Part of a small language model's weights.
Architecture: LayerNorm before each block, learned positions, biases on query, key and value, untied embeddings.
Training: 1085M tokens, 8278 steps.
MLP neurons of a small language model. Each row is named by its layer, matrix (up: input weights) and neuron, and shows model dimensions 176-303. Each number is 128 + 24 x the weight over its row's rms, rounded and kept within 0 to 255. Numbers have three digits each.
Before each neuron's rows, "fires in" lists the words (lower case) most often at its 100 highest values on Wikipedia text that the model never trained on.

fires in: "was", "is", "there", "career", "died", "never"
L3.up40:131121113100129146140108154118159183110079154089099087102105144096113167139124138119130163155163097155117168155085113091113126170110132141113119147104083111130138125118164145124094149154114126129107081144100100077132095147125132094142095125116087141133107115133122122105103109150117112168128139129100137142116096185144130109104160145136141139083154095151173099155145122099112127114150

fires in: "there", "known", "therefore"
L4.up294:141134121140137180160151152144164145125169114109131108125128163111164134121156155172153160181179127130148115137129122118142132083153112132139188135143114151137138125105138137154112160191181144110149136111104167144146144118133127145135165117085136106126141134155106134094153128172162140106094134112149127102116102110146142167117168142118111097137139122158096074108118123135125112136106

fires in: "not", "never", "notable", "result"
L3.up50:133154151113142144136131121103165149174140146140172121140148149152148152159147155151137111136157162147125157154146170164159106173139128110151166112171145189112147121144098124138168147165132160128128172146134173141120127143176159150112136175187132143116140136114140097142155165157130137120151137158137143160165131122141104161140120147124149110133142119163146161133136132124154163139150

fires in: "first", "season", "status", "history", "part", "one"
L4.up1037:116134109113107168123142081123125123117143094092119143136145140092113114115140157153140136133119143145128148145090088116149109144116161110113138107132115105130111115133119131118121123134121085090123142141119117117166125158140094092111093101116133119151090120143113142104093140133122137133152138160163129164141126108132160141139118108167111118130109124168178108120128117090143133077129

fires in: "where", "footballer", "terminus", "deal", "term"
L3.up126:108134120154165124159141113125161130114129136142122163186147129154155130152078116135087098140091170116122146127149121132106138164121129123095100135108112110115159142116156111126140124118145100126131098138145153225119130111091098158135137125153135159122120227143142143151115100116111160140122123129181106172080121124143134106102146127144096152108123119119118179139103096157120182121109

fires in: "in", "it", "with", "her", "to"
L4.up624:103109109097138142148124115126126142070134102112140141114129167194093090138156150101095166144128114128098119146151119099090130147131117121094103116131089102120105107129138145131118119075125136150127098140106100125117149119146114154133100149104118176144156129109091202131142123112119117133129167112129142108098135168143117089103124139161103146155090137121159128090112149151184080137142

fires in: "s", "us", "due", "states", "brasiliensis", "status"
L3.up308:092106154081119131136126152115145123132129135151124132123120133133151132129158163134127150179084149135107139141120112122125104146175115098107154150148180153111135103158112077136153136107103111107109128131109144109120147134148109127083165115131115107136090118117140104125111081142118103121132122103139156161158104139128139098119123114121114097137144135123146113113140144093114128132108

fires in: "number", "network", "appears", "conductor"
L3.up56:112095137092141125061136127123102138104133149098087138122149112110152166139123139121147145164110126131124138086124144188133136123141129156137136155096150138106108135099104192144112102142097120089135097116138124142097141143182139122118115158123143097167132107114118103110174147138149138110122134138112112137116128149162131152118105094145108140135113145138127166139144083108145099143091